Weights of a small GPT-style language model, trained from scratch on English Wikipedia.
Size: 4 heads of 64, MLP 1024 GELU, 10.7M parameters.
Architecture: rotary positions, normalized queries and keys, attention and MLP in parallel.
Training: a variant of Adam for these matrices, 321M tokens.
MLP neurons of a small language model. Each row is named by its layer, matrix (down: output weights) and neuron, and shows model dimensions 48-175. Each number is 200 + 40 x the weight over its row's rms, rounded and kept within 0 to 999.
After each neuron's rows, "fires before" lists the tokens most often just after its 100 highest values on Wikipedia text that the model never trained on. A number after a token or word is its count.

L6.down782,180,216,237,210,196,226,157,215,210,160,190,200,238,235,110,200,288,147,179,126,197,247,213,194,230,194,189,180,281,238,253,149,219,149,181,202,235,196,144,188,192,189,210,180,148,200,220,234,212,189,219,194,256,211,151,210,220,175,177,237,238,222,181,168,200,208,172,184,182,203,165,163,215,215,205,215,154,264,258,196,217,219,224,235,236,222,191,279,207,151,245,204,158,192,112,154,181,203,174,208,215,150,189,183,140,179,220,157,159,175,203,235,232,184,203,188,188,134,204,156,186,116,218,215,172,131,152,222
fires before: "ess" 28, "e" 8, "t" 7, "ect" 6, "end" 6, "." 5

L8.down471,288,221,208,131,167,279,200,221,251,192,381,255,236,230,176,234,250,274,192,198,224,176,255,214,167,251,177,195,188,231,268,209,143,238,178,184,277,174,253,227,187,169,139,227,220,183,172,182,160,192,201,208,172,270,207,197,279,272,161,154,187,235,164,167,272,193,222,161,166,202,185,166,193,208,156,143,186,249,194,230,223,167,174,200,225,202,209,140,221,170,202,192,237,114,223,157,180,225,191,151,228,190,186,214,155,221,191,199,264,204,159,128,145,158,282,233,163,219,220,180,228,192,167,269,182,197,256,157
fires before: "e" 15, "t" 11, "f" 10, "en" 7, "ar" 6, "b" 5

L9.down243,195,233,283,256,223,236,207,212,183,212,186,178,189,157,186,179,192,174,141,322,231,210,201,175,216,139,195,177,155,284,159,143,290,212,177,223,275,163,199,209,254,234,186,274,115,196,165,262,169,193,130,223,228,224,211,223,241,205,128,225,187,125,246,149,243,193,112,205,147,219,241,224,235,222,245,238,242,182,181,263,237,175,233,169,186,236,173,247,128,164,213,189,219,199,199,221,279,205,88,199,263,233,237,242,196,230,163,225,245,117,217,146,236,164,141,186,183,196,277,162,244,193,180,225,182,212,175,135
fires before: "ish" 19, "ican" 14, "ic" 8, "ist" 6, "r" 6

L8.down162,149,148,193,254,94,213,174,245,194,151,23,174,154,236,192,229,211,161,204,224,265,227,220,218,180,197,172,229,209,242,192,204,211,167,154,195,205,134,319,236,196,192,193,255,241,208,225,205,185,162,218,197,191,196,157,195,154,221,188,166,290,198,228,190,238,229,182,200,224,195,198,180,209,144,197,227,242,214,199,160,231,241,143,198,200,291,213,239,229,201,227,191,187,194,171,211,194,191,421,279,123,210,127,214,215,158,211,137,188,258,223,254,195,147,209,175,213,194,158,138,222,193,197,201,197,178,224,149
fires before: " the" 12, "ed" 11, " in" 10, " by" 7, " that" 6, " on" 5

L5.down446,252,154,171,195,196,200,226,199,208,171,208,210,226,176,283,235,157,225,250,261,204,171,246,164,185,154,181,249,210,162,200,166,163,190,239,261,223,204,139,239,199,224,184,160,250,167,188,199,201,162,198,198,208,174,234,197,226,303,174,145,201,197,240,220,200,188,160,163,185,134,180,196,251,150,205,214,198,263,135,210,128,233,214,145,220,258,182,186,223,168,177,166,217,189,316,214,171,120,269,242,148,251,223,173,224,228,134,267,242,258,219,140,198,125,230,183,215,189,249,225,251,182,177,199,223,152,209,179
fires before: "," 46, " and" 9, "." 9, "–" 6, " he" 5, " the" 4

L10.down517,167,190,194,180,231,189,192,215,198,187,0,167,204,201,223,167,217,166,204,131,224,260,207,273,193,184,206,221,166,214,187,197,169,181,254,213,175,207,205,218,158,175,233,147,238,261,217,206,221,198,174,219,153,189,191,181,180,220,182,240,220,199,212,187,229,193,222,233,266,217,173,244,220,205,205,158,191,241,253,260,254,178,191,162,176,169,170,201,229,189,189,224,191,226,181,231,238,162,362,188,260,193,216,303,246,223,188,171,211,202,201,224,196,253,192,230,221,201,247,154,262,144,201,147,210,203,173,151
fires before: "ed" 21, "ing" 18, "ation" 9, "s" 8, " the" 5, " as" 4

L10.down331,190,161,168,256,257,250,191,262,193,202,106,180,211,196,217,196,140,186,321,297,182,140,217,172,172,139,254,129,211,125,180,171,245,214,212,255,297,230,115,219,194,172,172,179,151,214,187,186,238,166,209,217,171,233,250,206,180,148,184,168,202,196,252,214,183,161,247,198,161,176,168,216,257,199,209,248,141,200,197,233,200,220,198,178,163,229,223,230,221,219,224,165,224,223,142,167,160,206,245,125,213,267,165,222,235,189,188,171,182,175,197,196,228,207,171,149,228,209,205,204,202,204,244,251,151,242,210,182
fires before: "al" 19, "es" 13, "le" 11, "ion" 7, "at" 5, "il" 5

L7.down939,219,164,178,178,184,165,181,213,228,184,175,226,257,198,277,242,201,176,282,185,223,107,190,166,219,198,239,209,247,168,114,183,260,226,179,244,172,206,203,219,213,159,186,192,136,160,254,246,223,173,186,297,199,185,105,220,260,259,237,160,197,174,197,175,190,197,256,215,140,262,147,192,195,188,214,171,215,195,149,267,199,137,212,221,103,196,119,173,151,217,227,218,169,159,184,210,216,164,212,158,231,263,212,192,177,259,183,207,208,335,212,125,172,199,228,233,253,146,172,181,180,206,188,190,216,253,271,241
fires before: "," 37, "." 15, " and" 6

L9.down594,201,246,146,178,202,258,221,185,204,177,291,194,288,199,136,205,198,217,211,240,226,197,204,227,256,282,212,217,246,195,175,267,200,193,176,127,226,212,216,166,210,220,229,257,192,166,198,166,222,198,256,214,217,187,266,167,156,178,220,270,228,214,177,188,173,232,242,173,251,198,212,195,158,226,177,197,150,196,159,233,211,255,189,200,218,247,189,149,214,218,181,197,193,211,178,233,90,206,205,178,255,303,131,210,179,116,241,181,198,252,246,202,197,209,214,258,201,218,194,209,286,179,172,181,139,152,183,285
fires before: "t" 17, "h" 13, "s" 8, "it" 7, "ion" 5

L9.down889,178,194,173,156,205,234,220,118,168,219,108,211,187,277,175,200,193,144,187,222,235,188,214,160,181,233,248,229,170,138,218,210,169,254,141,167,237,203,218,189,152,192,130,218,214,255,208,257,192,215,227,212,211,159,320,189,158,192,177,239,168,221,270,166,190,178,212,178,205,211,172,236,262,227,213,187,185,257,181,197,220,188,169,225,161,236,275,161,155,163,176,276,149,265,206,334,290,194,246,184,189,210,171,275,151,181,245,296,202,243,208,201,123,229,190,233,150,233,179,258,254,154,155,180,170,237,169,183
fires before: " of" 35, "," 9, "." 8, ".\n\n" 7, " in" 6, " and" 4

L6.down239,220,254,222,115,240,203,234,148,164,183,302,174,209,243,224,151,174,204,170,164,207,223,181,215,247,218,209,208,197,244,204,130,185,203,230,165,210,178,243,236,170,172,238,217,175,233,244,183,160,175,251,219,243,193,162,240,199,232,191,188,235,123,200,239,171,237,175,128,183,196,286,212,182,198,216,170,140,214,223,190,205,171,193,252,207,183,180,276,198,145,173,220,253,200,244,168,143,220,172,276,208,174,196,203,122,222,206,190,226,257,223,202,158,267,185,223,152,185,256,256,163,211,266,148,196,148,213,236
fires before: " |" 18, "|" 13, " of" 9, "." 6, "|---" 6, " |\n" 5

L10.down318,230,226,132,276,330,207,232,233,199,260,223,218,181,231,205,238,158,216,199,192,252,154,214,210,240,241,214,150,176,164,131,211,234,245,249,191,208,190,205,204,229,146,212,229,220,267,212,214,172,147,202,213,219,231,203,172,167,176,201,161,218,210,174,195,215,199,229,178,228,230,217,148,207,224,152,181,162,179,194,170,261,189,241,203,245,221,120,155,207,106,148,191,220,103,184,294,250,182,203,171,203,240,124,201,193,273,214,167,178,232,233,219,265,186,209,198,151,208,200,264,254,215,168,200,137,190,230,179
fires before: "m" 24, "ab" 9, "f" 9, "ch" 6, "ust" 5

L9.down46,178,223,177,261,181,183,161,236,253,214,214,262,215,169,193,241,298,254,186,202,113,216,155,289,182,156,220,190,207,179,218,203,279,198,173,163,117,281,108,184,203,118,186,283,203,196,127,194,189,147,210,226,223,208,218,191,115,178,211,208,211,201,168,200,213,227,214,210,208,234,188,199,209,202,222,179,206,151,121,113,198,206,252,210,227,199,187,216,93,268,165,205,213,193,201,229,217,183,224,217,300,213,278,180,183,228,231,132,222,195,232,206,181,239,217,196,204,196,177,97,288,138,262,181,196,188,143,266
fires before: "as" 16, "le" 15, "at" 10, "ver" 8, "en" 6, "v" 6

L6.down72,174,177,157,190,248,263,154,223,269,164,215,227,172,247,207,221,303,182,253,215,250,219,213,151,208,103,221,195,192,232,211,189,195,134,126,199,178,307,149,215,254,265,249,267,160,109,149,165,268,149,178,178,183,219,236,215,203,187,149,150,229,154,153,242,259,141,189,230,219,170,198,154,81,307,198,144,191,203,187,197,152,182,226,135,209,201,193,190,106,257,223,235,213,182,191,259,178,188,183,262,174,190,238,185,205,203,216,97,162,245,208,184,150,170,199,224,152,199,220,277,205,196,204,182,224,247,94,165
fires before: "u" 31, "e" 22, "ember" 18, " " 14, "ru" 7

L6.down20,214,210,192,201,250,236,226,180,213,235,247,235,165,136,184,201,221,209,230,154,239,206,240,212,203,182,148,207,220,169,185,196,155,226,249,196,220,237,90,148,204,174,192,177,230,191,193,191,171,179,232,222,195,252,161,166,155,119,198,135,256,227,228,210,199,181,178,198,178,210,160,173,218,179,226,153,108,250,252,118,276,164,235,193,290,185,166,247,240,188,235,236,211,178,135,214,172,259,120,243,204,159,217,204,149,224,241,173,217,192,211,199,165,263,194,203,144,202,216,176,241,157,231,97,238,175,191,167
fires before: "ess" 31, "ect" 9, "est" 6, "it" 6

L9.down827,205,214,184,203,215,211,216,204,187,219,0,202,229,231,191,222,203,220,185,224,170,233,193,221,235,212,208,180,199,215,206,196,207,205,208,183,192,232,147,210,195,200,217,220,182,181,211,203,204,208,205,192,194,217,208,201,234,205,162,202,208,160,189,184,178,205,200,192,200,197,223,197,207,235,200,208,180,168,201,188,190,204,197,204,202,186,220,194,185,202,203,190,206,206,194,160,225,189,403,229,209,189,181,207,204,195,180,210,198,199,203,211,196,210,203,189,215,185,197,208,194,183,213,196,213,197,261,163
fires before: "==" 28, "The" 10, " " 6, "===" 6, "In" 6

L6.down971,203,220,188,170,188,216,192,158,216,132,0,169,208,172,211,187,231,184,230,274,145,214,224,203,201,199,176,201,196,269,220,196,198,177,185,201,203,221,331,197,165,296,185,219,185,263,207,209,198,197,167,169,259,204,211,241,202,203,216,193,227,198,187,186,212,186,240,182,230,188,197,208,121,237,164,218,189,215,262,179,175,134,240,213,196,174,227,167,197,201,207,223,202,287,252,215,248,184,426,250,236,197,185,161,205,219,189,215,217,166,243,206,247,180,212,202,145,145,201,191,258,179,217,153,219,179,202,186
fires before: " |" 55, " " 9, " |\n" 7

L10.down497,207,111,253,151,171,232,243,238,172,240,194,210,212,159,162,204,217,218,244,153,215,198,246,202,159,254,182,180,201,98,145,242,168,229,241,253,153,177,221,241,223,141,208,234,231,179,143,216,303,171,237,217,286,247,172,164,124,242,182,209,217,220,178,231,234,177,199,202,261,146,188,172,198,230,170,185,178,181,215,159,195,148,225,169,191,254,173,210,264,210,217,252,205,182,209,199,204,251,250,189,220,240,127,202,170,222,271,217,254,241,183,260,216,202,229,251,95,190,226,231,202,168,198,213,192,187,213,220
fires before: "ust" 14, "il" 12, "ch" 10, "|" 10, "un" 7

L8.down827,199,270,174,295,170,242,176,192,212,240,109,207,275,257,173,292,110,204,174,237,182,193,246,175,188,226,209,247,226,158,136,207,181,134,152,179,156,330,96,177,228,185,222,239,170,174,201,216,193,166,177,160,257,144,144,187,161,206,256,137,216,257,182,228,259,165,235,213,139,222,248,174,148,167,233,202,181,169,208,156,205,102,235,213,183,256,211,259,176,218,191,211,195,176,244,215,160,243,169,240,174,256,183,233,204,173,220,161,152,265,249,197,205,194,199,258,182,211,196,274,229,136,159,169,222,263,128,173
fires before: "u" 19, "uc" 15, "age" 12, "." 4, "ec" 4

L6.down818,189,264,208,195,222,221,168,178,155,164,199,162,195,196,218,229,199,240,241,249,204,247,217,238,190,170,294,204,192,236,170,157,267,179,188,107,173,318,112,193,189,150,219,201,220,278,183,224,174,164,198,151,207,227,217,194,233,234,222,212,236,234,290,172,197,207,211,200,194,165,235,150,253,231,252,142,171,120,187,285,173,219,182,192,207,151,204,205,169,230,167,148,237,120,165,147,121,179,184,239,181,189,216,193,232,173,268,179,163,225,260,226,203,223,117,309,223,167,183,203,205,159,250,186,185,136,155,180
fires before: "u" 20, "uc" 13, "en" 10, "le" 8, "er" 8, "ab" 5

L5.down783,180,155,115,225,260,197,266,185,210,184,83,191,186,219,201,151,236,241,175,274,165,191,191,214,124,172,213,219,167,136,216,138,160,244,227,203,132,160,78,242,206,186,225,161,197,247,197,172,252,243,160,159,245,259,221,218,193,188,219,277,202,278,191,239,219,238,124,193,142,232,206,142,159,174,230,250,178,229,268,251,176,243,195,192,153,149,140,168,251,242,140,182,205,157,231,117,216,255,154,311,241,244,216,230,168,229,190,209,210,152,178,174,138,195,209,250,176,198,280,188,216,217,168,202,263,181,195,151
fires before: "20" 29, "19" 14, "0" 7, "8" 7, "7" 6, "17" 6

L6.down957,194,201,141,218,356,157,210,146,200,212,8,253,259,180,206,125,253,233,207,305,202,201,205,215,218,207,171,192,199,209,175,207,126,215,230,191,228,207,0,212,99,211,199,182,235,202,194,120,159,207,200,195,226,205,177,180,194,174,231,199,172,225,205,171,197,195,205,245,248,192,250,227,259,156,207,133,217,171,184,157,235,224,229,215,184,150,204,148,148,193,221,215,214,227,232,213,249,185,264,238,277,199,179,144,234,170,143,280,179,193,156,199,131,159,256,195,181,187,259,150,194,199,182,192,182,249,221,167
fires before: "-" 39, "ent" 5, "us" 5, "r" 5, "il" 4

L8.down545,213,143,232,230,219,181,164,245,237,191,207,209,213,242,183,155,168,210,212,156,147,164,232,203,223,186,184,192,271,234,265,199,223,205,211,133,186,196,111,214,244,236,232,197,236,164,178,222,179,186,201,105,268,187,248,174,197,187,159,156,167,249,225,221,216,249,158,210,107,218,152,189,179,228,223,239,185,194,166,165,221,178,205,250,166,205,176,220,223,205,233,186,250,233,187,250,87,207,133,235,281,170,227,222,230,271,157,215,228,230,228,242,258,129,183,202,150,251,252,191,195,229,240,241,161,239,126,170
fires before: "," 20, "s" 18, "y" 9, "ic" 9, "20" 5

L5.down214,212,224,213,201,216,204,137,230,239,185,263,117,252,237,129,206,153,203,237,246,180,176,148,232,191,188,202,175,176,247,196,244,188,181,180,179,257,154,147,196,165,140,210,252,159,250,207,156,204,145,203,145,171,137,286,195,289,221,206,248,210,163,229,208,214,186,239,158,176,240,203,288,124,214,194,182,204,85,180,185,182,224,224,232,190,233,131,208,168,193,199,231,211,207,191,138,208,207,46,156,180,266,98,188,189,186,188,198,228,239,219,213,221,249,234,248,178,191,221,221,194,248,131,233,237,225,208,257
fires before: "all" 19, "s" 9, "ly" 8, "h" 7, "0" 6, " m" 5

L5.down915,174,213,181,231,201,222,160,182,190,281,289,217,263,278,198,184,188,201,181,255,219,204,262,271,233,223,244,233,172,242,189,251,213,219,186,119,169,245,228,154,101,294,275,147,201,145,175,228,159,209,190,156,176,244,184,235,262,213,237,231,237,222,221,197,154,180,166,181,191,190,243,225,172,198,203,208,147,177,139,221,148,140,210,238,171,184,159,225,157,221,253,211,230,262,202,186,246,213,156,214,287,177,174,149,194,206,196,185,145,227,225,296,208,131,184,188,210,220,123,238,193,216,204,167,240,247,216,160
fires before: "ay" 33, "ork" 13, "ar" 6, "h" 4

L8.down78,241,231,270,188,222,156,178,236,210,219,232,205,195,247,143,194,202,202,185,261,220,157,263,162,201,256,207,217,214,147,248,233,199,291,207,191,225,246,139,159,144,196,220,278,192,214,228,220,174,206,148,189,150,219,193,191,155,213,198,177,164,225,188,153,245,158,266,134,212,257,293,208,220,115,152,199,248,193,282,152,243,212,187,220,197,136,211,168,265,294,239,221,235,230,193,213,187,178,187,251,225,183,191,233,171,170,243,202,188,186,191,194,163,218,331,186,185,182,213,177,240,200,152,190,157,186,205,216
fires before: "ent" 19, "en" 11, "id" 8, "il" 8, "oc" 6, "b" 5

L10.down853,237,207,212,132,226,190,221,151,192,260,0,193,230,176,151,179,192,261,250,180,224,174,262,252,257,193,280,274,194,172,162,136,211,200,172,175,124,272,0,201,214,193,214,210,190,206,172,139,202,266,264,208,229,226,233,188,192,231,218,208,183,224,257,185,173,199,192,209,139,205,247,184,160,263,159,202,186,244,197,242,239,246,162,210,222,193,164,205,133,231,182,189,181,263,139,226,205,199,187,212,194,215,195,193,165,173,233,176,145,243,209,192,168,174,278,221,255,202,137,164,237,216,186,196,229,240,188,216
fires before: "20" 28, "19" 23, "18" 8

L6.down393,201,159,178,241,135,185,186,160,185,167,224,185,192,150,281,232,168,172,251,198,255,168,223,246,155,218,210,276,157,199,156,275,260,247,181,231,274,223,131,179,198,160,132,210,180,202,217,239,251,206,190,260,138,202,151,113,219,247,206,172,210,147,216,196,141,176,200,213,148,196,164,177,191,216,185,223,195,249,204,275,150,175,212,217,204,210,255,251,220,155,189,146,152,125,225,204,113,174,226,244,166,285,211,190,226,161,172,221,219,245,155,171,188,171,178,203,138,204,182,205,288,184,213,182,175,161,263,216
fires before: ")," 14, "," 14, ")" 11, "\n" 9, " |" 8, "." 8

L6.down214,214,157,182,237,227,127,158,179,226,246,170,173,268,203,206,265,210,88,177,210,199,147,191,164,213,193,223,159,181,233,154,238,212,227,201,247,232,279,124,220,214,218,173,238,149,161,178,201,172,205,167,178,197,126,143,127,225,173,204,203,136,237,251,196,211,225,229,207,182,209,177,171,261,258,207,210,151,172,164,214,99,153,204,182,302,249,215,260,82,261,265,169,255,207,250,214,184,221,143,289,204,239,223,246,201,206,179,214,218,195,258,217,282,125,215,284,180,180,212,205,194,206,139,93,201,236,146,220
fires before: "u" 28, "uc" 21, "ust" 8, "ic" 7, "e" 7

L10.down825,158,196,212,169,155,219,136,175,147,216,60,209,214,195,161,273,171,194,119,250,184,141,203,180,201,277,214,234,154,156,146,134,293,196,218,277,231,278,63,198,152,172,152,193,237,183,154,259,188,230,194,210,178,173,184,166,194,223,267,191,105,141,171,199,166,189,218,107,168,213,241,212,170,91,206,277,205,212,236,249,199,218,229,192,236,174,161,205,186,215,173,202,167,177,214,219,188,233,213,214,260,288,190,237,173,192,256,214,251,232,230,238,230,246,167,235,219,183,137,199,266,217,231,257,229,242,193,275
fires before: "u" 20, "uc" 13, "ay" 7, "w" 6, "ot" 4, "v" 4

L7.down833,223,253,198,192,224,214,196,91,222,200,191,180,242,251,205,167,264,222,162,265,231,139,180,179,207,185,231,167,214,217,226,310,194,207,139,203,208,213,82,199,200,239,210,168,228,195,229,231,242,238,175,154,119,219,242,196,155,243,207,205,199,272,234,186,221,147,237,236,185,212,266,227,152,179,207,172,169,206,106,222,282,136,174,181,262,208,108,199,164,189,250,238,134,207,166,249,188,231,162,165,306,247,163,237,226,175,249,150,209,191,188,136,207,189,265,212,218,218,162,238,196,207,207,127,230,220,209,233
fires before: "e" 23, "ay" 8, "ork" 7, "i" 6, "est" 4, "man" 4

L8.down43,137,159,209,167,158,150,204,245,177,151,212,193,255,181,202,204,187,252,275,160,224,189,161,228,130,164,238,216,138,228,177,164,210,232,162,193,251,185,235,160,208,177,221,216,191,155,186,216,227,209,238,208,248,289,151,214,215,201,162,184,178,177,202,147,243,224,142,193,134,213,185,236,228,177,165,181,169,247,305,179,222,146,168,196,158,189,257,136,221,160,198,170,198,215,210,147,186,273,223,268,222,199,179,162,184,176,175,146,235,223,223,262,126,224,210,222,177,214,214,109,210,213,164,158,190,235,212,148
fires before: "ct" 16, "p" 12, "t" 8, "c" 8, "ure" 6

L7.down371,171,231,173,179,183,203,192,234,186,183,195,217,198,176,272,177,173,132,278,195,204,160,170,189,203,250,166,228,241,225,191,136,167,169,221,173,263,196,150,180,170,217,224,112,242,268,218,166,232,183,181,175,178,203,219,192,162,139,216,181,178,184,255,185,239,245,224,178,252,224,215,183,214,207,247,159,186,191,139,141,231,251,152,198,246,124,139,184,242,223,230,172,171,186,239,183,197,198,200,211,196,170,251,257,188,189,196,225,183,242,181,183,142,159,218,78,235,88,154,194,225,216,95,162,250,271,193,189
fires before: "orn" 20, "y" 13, "ate" 9, "ar" 7, "al" 4

L5.down37,155,229,192,142,152,124,205,228,210,231,207,180,198,206,230,199,189,153,183,219,231,158,245,140,154,168,175,242,217,268,204,162,160,160,254,211,203,180,391,172,248,238,240,149,226,163,245,259,183,161,209,217,258,233,119,302,179,229,243,224,184,200,175,193,218,279,215,158,241,187,248,134,181,203,152,139,131,281,188,194,194,162,241,219,214,125,222,181,214,150,222,187,228,242,174,221,273,226,316,160,218,154,278,198,168,224,197,269,190,226,201,197,240,203,174,263,197,173,130,210,195,184,255,212,223,203,164,137
fires before: " |" 48, " " 22, " /" 13, " |\n" 6

L9.down408,118,200,165,209,148,210,194,223,199,172,0,209,137,227,190,167,190,174,201,276,258,164,204,135,201,194,195,206,192,154,192,219,216,244,201,205,209,157,346,148,195,170,185,180,198,204,191,212,166,202,206,183,195,187,205,190,194,236,203,186,206,217,207,220,210,204,209,264,224,258,245,162,207,204,216,204,255,246,189,178,248,141,175,196,182,247,211,246,223,195,204,248,198,135,205,192,168,248,348,173,188,189,235,207,161,173,230,232,209,219,183,215,213,213,254,215,182,186,208,171,157,188,191,185,219,184,161,72
fires before: " " 88

L8.down372,223,150,276,204,190,185,197,172,152,155,195,187,164,194,198,225,218,143,215,244,213,205,183,189,130,174,170,209,217,231,164,253,239,153,141,168,174,190,152,174,243,187,218,190,244,177,165,152,218,195,157,195,257,201,194,242,196,253,184,162,162,184,161,157,217,164,219,284,193,217,210,186,168,204,118,181,285,110,199,223,279,191,214,116,197,226,232,158,272,235,94,45,232,173,226,151,150,189,156,220,182,227,190,199,120,209,166,309,250,187,213,273,198,245,208,113,160,150,274,179,227,173,176,254,191,255,230,187
fires before: " |" 20, "ober" 14, "en" 7, "ian" 7, "ia" 6, " m" 4

L10.down206,173,207,156,229,112,267,157,168,174,206,12,248,227,203,212,223,157,237,291,228,167,233,154,119,184,213,221,211,230,216,202,148,163,226,173,157,220,144,194,229,191,233,248,211,231,264,222,289,146,157,231,223,211,271,174,240,162,153,176,210,280,218,219,194,193,208,179,200,209,174,180,198,277,155,155,182,194,222,164,155,163,170,185,193,205,209,222,160,209,184,203,215,176,200,178,226,203,101,310,165,177,234,246,220,205,247,206,209,240,238,150,180,259,184,222,233,268,121,216,158,180,184,159,227,177,136,241,245
fires before: "le" 14, "g" 14, "al" 11, "v" 8, "es" 6, "fer" 5

L9.down869,226,185,215,185,197,225,228,220,194,179,153,147,228,252,215,180,80,184,174,253,263,182,242,193,233,225,226,209,193,259,163,174,151,219,239,215,239,110,263,163,235,111,128,172,227,178,191,206,185,169,207,222,196,216,236,205,206,184,192,235,222,142,209,158,210,291,80,149,276,193,224,195,257,243,162,197,200,173,124,281,144,112,188,239,167,266,237,211,244,150,190,157,167,233,237,166,200,143,201,266,220,179,186,129,220,236,164,268,211,157,238,141,163,214,165,159,270,143,171,128,214,192,212,155,234,208,207,189
fires before: "y" 14, "s" 10, "r" 10, "ic" 9, "ish" 6, "ion" 5

L9.down238,174,174,233,227,178,156,218,189,175,227,230,185,247,251,266,208,242,124,220,219,218,196,191,193,188,225,266,243,257,179,196,221,204,240,171,177,224,160,280,215,184,220,76,177,213,147,147,198,231,211,186,306,108,226,204,146,171,303,185,250,235,188,197,138,205,236,213,183,155,232,208,151,175,182,219,190,198,158,201,229,230,212,157,182,180,273,219,270,203,172,201,184,119,159,144,189,187,235,202,214,230,159,153,190,194,234,159,238,191,175,129,182,252,198,279,203,162,189,245,154,263,145,178,182,185,169,219,221
fires before: " |" 25, "," 18, "\n" 10, "." 8, ")\n" 7, "ian" 5

L5.down885,295,261,136,193,185,188,190,304,180,243,349,194,250,249,223,175,195,198,224,222,170,190,171,181,267,191,179,118,204,211,180,229,158,236,178,113,201,229,292,121,223,156,219,203,207,115,183,150,148,181,209,282,246,211,251,178,217,231,182,188,205,253,160,157,216,200,190,164,230,202,152,178,194,191,235,234,179,259,194,151,189,179,231,180,246,147,200,223,195,254,150,213,259,202,249,183,167,295,145,231,182,219,222,227,164,232,249,156,151,227,182,153,168,197,189,253,189,191,215,244,226,228,217,241,297,147,195,211
fires before: " |" 48, "." 20, ":" 10, "," 4

L8.down765,168,153,172,209,262,130,154,170,144,209,121,194,168,263,180,193,213,209,197,145,242,203,318,192,233,220,212,191,188,187,162,273,153,255,179,180,285,266,123,226,213,105,167,162,285,163,226,175,150,182,242,231,191,185,210,181,213,245,186,200,219,177,196,180,197,205,192,214,187,280,245,157,282,181,220,191,237,265,247,217,223,162,219,223,241,168,172,163,192,198,175,166,188,178,216,214,188,209,200,201,181,246,136,217,185,141,149,204,196,196,108,179,219,192,237,260,188,213,246,212,189,240,174,199,259,184,154,197
fires before: "ic" 28, "y" 13, "ch" 12, "ican" 8, "f" 5

L5.down298,199,235,178,155,246,99,220,194,226,185,240,244,184,267,180,180,254,163,155,164,215,183,185,227,191,179,86,239,201,169,212,206,159,258,222,170,162,142,287,212,289,200,209,144,161,190,140,196,167,186,177,191,216,260,163,196,181,207,187,276,170,238,181,221,236,202,206,165,197,298,198,195,160,171,157,270,215,205,219,231,171,142,213,219,139,179,199,158,147,191,249,202,245,218,185,258,191,293,145,194,145,112,196,239,137,234,254,190,178,231,129,179,232,240,221,165,208,204,200,208,200,236,197,215,179,204,208,259
fires before: "op" 37, "y" 16, "s" 6

L8.down664,236,139,188,199,181,233,119,175,293,287,162,168,64,137,186,272,188,201,171,218,158,229,196,209,147,233,205,128,185,215,169,169,272,181,250,205,218,244,137,219,217,176,256,157,179,216,180,244,223,114,178,203,195,218,204,228,187,163,202,208,274,183,114,201,228,188,216,215,195,205,180,243,114,183,217,182,128,172,188,154,179,251,161,228,182,218,218,194,220,231,226,244,230,188,191,118,119,181,210,176,180,217,159,229,202,209,181,241,161,304,153,195,252,132,216,181,200,197,171,201,156,231,196,231,209,193,190,200
fires before: "le" 17, "ing" 10, "at" 8, "al" 7, "io" 7, "ition" 6

L8.down88,186,264,150,183,296,166,234,213,227,231,312,185,233,171,203,220,229,209,186,236,167,249,169,263,243,259,217,165,194,211,199,150,134,243,169,207,217,206,231,193,184,183,178,211,188,236,228,177,225,193,139,168,201,244,251,189,173,223,137,230,205,248,199,264,167,198,146,168,234,241,270,188,207,172,254,129,220,175,194,173,198,225,241,216,199,211,227,228,194,205,136,148,237,214,156,200,199,225,108,167,146,171,239,153,166,143,211,139,246,219,196,223,271,228,229,229,251,195,220,201,223,216,186,263,166,175,175,318
fires before: "s" 36, "es" 9, "ers" 7, "op" 6

L10.down447,159,243,183,232,110,201,192,263,108,139,137,177,260,135,277,178,209,95,229,286,228,202,180,228,190,211,179,163,195,235,239,186,250,166,208,155,182,213,197,162,160,232,139,240,258,206,171,128,204,219,204,150,141,184,245,165,219,174,211,211,93,219,257,178,219,234,153,198,113,240,160,203,230,249,322,225,204,190,234,199,173,199,177,262,196,210,160,195,201,220,178,193,156,180,203,162,188,188,261,167,271,146,126,148,195,193,156,225,186,197,193,152,211,264,237,263,164,190,181,121,268,157,168,193,201,216,217,151
fires before: "er" 17, "al" 11, "ate" 11, "ing" 9, "ed" 7, "ong" 6

L10.down167,176,172,197,180,212,266,250,210,169,161,218,181,274,191,233,216,198,206,192,293,254,305,176,207,173,163,200,177,200,201,268,213,258,213,165,210,234,254,118,218,158,273,198,189,213,135,146,277,176,250,188,210,204,205,210,170,229,173,173,241,171,194,169,198,196,237,164,205,146,224,254,192,154,224,280,239,201,177,160,194,138,185,172,167,191,158,246,202,168,228,165,260,206,256,184,286,224,220,97,160,201,211,280,194,167,117,216,116,289,235,211,203,238,160,190,179,235,168,232,168,189,175,169,177,220,191,191,314
fires before: "es" 12, "el" 10, "is" 10, "or" 10, "s" 8

L5.down68,203,178,226,189,154,191,127,168,217,219,226,223,181,120,201,204,157,199,280,156,203,250,142,252,166,202,207,235,149,272,190,142,207,115,197,251,187,204,277,156,204,154,162,182,230,208,257,200,216,258,169,190,218,200,172,163,207,273,223,235,179,228,179,183,264,200,186,162,203,158,197,213,228,186,189,287,228,242,243,172,238,222,219,211,134,226,188,211,181,253,156,131,161,278,181,158,137,173,328,188,195,199,193,83,163,240,138,182,207,228,187,245,223,224,211,180,218,193,179,180,226,251,250,200,224,258,217,107
fires before: "man" 39, "ited" 18, "t" 4